Weights of a small GPT-style language model, trained from scratch on English Wikipedia.
Size: 13 layers, width 384, 18 heads of 32, MLP 1152 tanh GELU, vocabulary 32768, 48.2M parameters.
Architecture: LayerNorm before each block, rotary positions, no biases in attention or MLP, untied embeddings, normalized queries and keys, attention and MLP in parallel.
Training: a variant of Muon for these matrices, 285M tokens, 8689 steps.
MLP neurons of a small language model. Each row is named by its layer, matrix (up: input weights) and neuron, and shows model dimensions 240-335. Each number is 200 + 30 x the weight over its row's rms, rounded and kept within 0 to 999.
After each neuron's rows, "fires on" lists the tokens most often at its 100 highest values on Wikipedia text that the model never trained on; "fires in" lists the words (lower case) most often at its 100 highest values on Wikipedia text that the model never trained on. A number after a token or word is its count.

L3.up371,193,225,117,242,150,188,273,203,204,198,191,255,211,166,218,206,231,215,207,198,214,180,198,204,218,221,191,126,203,156,168,213,169,209,223,235,199,203,234,179,191,223,203,196,193,226,189,124,181,172,185,181,150,234,202,212,172,198,212,244,224,225,225,202,237,247,230,191,222,138,197,167,205,217,158,214,207,208,182,229,195,257,190,239,205,226,184,210,180,194,282,234,191,184,193,199
fires on: " in" 50, " of" 37, " at" 4, " through" 4
fires in: "in" 50, "of" 37, "at" 4, "through" 4

L10.up435,205,176,163,211,209,196,163,213,202,204,168,193,209,202,214,172,229,239,250,141,205,189,188,150,231,187,214,191,195,172,185,196,219,219,160,197,219,220,191,228,234,134,226,244,205,212,185,224,196,223,143,236,188,213,170,189,191,244,212,134,166,200,130,244,140,201,180,194,218,174,121,261,200,192,154,160,182,149,158,240,214,199,204,141,198,126,250,186,191,195,238,205,231,168,177,167
fires on: " in" 19, " by" 15, " and" 12, " as" 9, " on" 7, " with" 6
fires in: "in" 19, "by" 15, "and" 12, "as" 9, "on" 7, "with" 6

L4.up618,197,170,239,218,235,230,208,148,167,186,188,208,200,206,227,241,176,168,263,197,202,187,223,183,161,186,211,232,225,253,225,204,159,222,207,194,216,196,226,251,193,159,224,213,198,172,141,189,217,224,169,239,187,178,200,210,154,202,158,130,229,205,235,127,182,119,237,205,160,167,203,207,205,229,194,184,218,177,225,222,203,246,218,165,189,172,191,234,238,246,176,159,166,206,208,173
fires on: " to" 47, " can" 23, " could" 16, " must" 8, " would" 4
fires in: "to" 47, "can" 23, "could" 16, "must" 8, "would" 4

L4.up468,239,197,173,223,211,251,221,234,225,151,175,252,157,209,228,207,260,204,233,234,188,216,225,254,226,209,163,201,207,146,216,215,192,170,241,233,296,194,196,198,197,158,128,218,196,226,203,175,196,195,201,199,135,239,246,176,171,221,239,196,191,182,172,259,235,264,190,208,243,132,197,206,230,221,197,214,227,166,234,201,218,232,169,234,172,172,180,186,172,204,162,217,215,208,207,182
fires on: " to" 32, " by" 29, " with" 11, " from" 9, " of" 9, " in" 4
fires in: "to" 32, "by" 29, "with" 11, "from" 9, "of" 9, "in" 4

L7.up551,238,197,211,198,208,197,249,226,178,196,197,208,195,202,215,199,219,220,173,189,211,204,157,221,225,196,183,182,263,166,198,211,193,207,179,190,232,199,243,193,234,139,188,245,198,168,183,202,238,172,226,224,187,185,203,245,237,183,242,208,179,153,160,227,150,243,270,218,245,176,206,196,219,197,239,193,202,154,196,157,106,209,204,199,167,276,212,193,202,157,159,205,206,202,232,189
fires on: " in" 60, " of" 24, " from" 6, " de" 5
fires in: "in" 60, "of" 24, "from" 6, "de" 5

L7.up1083,218,225,138,258,206,221,218,221,125,222,163,175,235,181,190,121,259,219,195,165,232,217,184,223,165,187,240,198,175,206,216,175,229,144,212,136,193,196,214,203,244,166,196,228,179,237,211,233,247,177,195,131,128,148,193,237,232,232,205,168,207,138,193,218,209,294,189,196,204,215,191,180,244,185,175,198,188,160,198,163,217,181,170,200,175,183,217,201,204,191,166,271,206,220,191,177
fires on: " by" 22, " from" 14, " with" 13, " for" 12, " on" 8, " season" 4
fires in: "by" 22, "from" 14, "with" 13, "for" 12, "on" 8, "season" 4

L4.up975,245,216,201,232,227,217,212,225,184,151,177,220,150,254,213,205,203,182,212,218,196,234,171,235,217,177,172,207,168,119,197,172,208,95,215,172,297,176,230,181,173,223,178,213,177,203,213,193,223,184,224,184,169,154,250,180,229,176,235,208,172,210,158,287,178,223,187,233,212,195,154,193,214,209,167,184,231,208,209,259,197,208,152,157,181,194,164,164,133,180,170,215,230,174,196,174
fires on: " by" 37, " of" 18, " to" 14, " with" 8, " against" 7
fires in: "by" 36, "of" 18, "to" 14, "with" 8, "against" 7

L3.up1093,193,179,190,265,206,235,154,230,196,217,189,290,220,273,200,225,221,214,220,175,160,203,194,202,208,164,241,175,210,240,207,181,193,184,246,176,228,165,185,180,189,146,215,209,245,203,180,166,253,208,194,242,185,180,181,176,172,225,214,185,210,212,199,211,215,192,237,185,190,149,195,186,231,264,150,153,197,204,210,215,256,199,231,193,181,157,199,199,182,224,182,186,179,268,156,172
fires on: " to" 67, " not" 14, " can" 7, " could" 7
fires in: "to" 67, "not" 14, "can" 7, "could" 7

L4.up400,236,209,130,210,186,225,246,252,270,204,206,231,187,228,238,225,197,225,178,222,205,228,198,220,203,226,171,123,247,165,190,201,235,191,206,267,244,194,184,179,197,200,184,211,217,179,171,165,207,187,187,140,126,203,191,267,183,212,236,198,211,211,179,204,206,183,206,164,224,153,217,201,182,218,185,237,257,213,189,192,232,160,181,232,159,186,198,258,162,209,208,210,222,162,207,195
fires on: " in" 60, " through" 9, " to" 8, " of" 6, " entering" 4
fires in: "in" 60, "through" 9, "to" 8, "of" 6, "entering" 4

L7.up154,171,218,172,193,180,227,233,180,199,235,187,176,194,205,262,173,186,192,186,249,228,192,215,225,138,219,196,231,197,187,202,229,206,213,245,164,200,233,161,173,225,188,226,167,193,232,174,239,224,180,244,248,214,203,127,208,275,165,255,188,167,136,189,230,226,197,219,174,233,252,175,229,215,178,180,177,178,193,220,217,206,215,183,198,199,161,166,213,241,209,224,244,225,227,192,155
fires on: " at" 16, " as" 11, " for" 8, " from" 7, " company" 5, " on" 5
fires in: "at" 15, "as" 11, "for" 8, "from" 8, "company" 5, "on" 5

L3.up868,233,193,182,200,239,215,175,236,195,165,181,221,201,206,185,138,190,218,196,215,201,183,209,239,154,185,203,185,176,226,169,174,193,208,230,239,217,191,199,157,187,127,220,163,202,218,176,230,193,203,216,171,230,204,207,192,193,225,158,204,207,172,166,256,172,205,206,173,206,175,269,236,196,150,131,194,207,202,221,174,145,171,179,200,211,141,228,187,235,165,189,201,202,212,127,202
fires on: " of" 41, " to" 26, " from" 6, " for" 6, " later" 5, " between" 4
fires in: "of" 41, "to" 26, "from" 6, "for" 6, "later" 5, "between" 4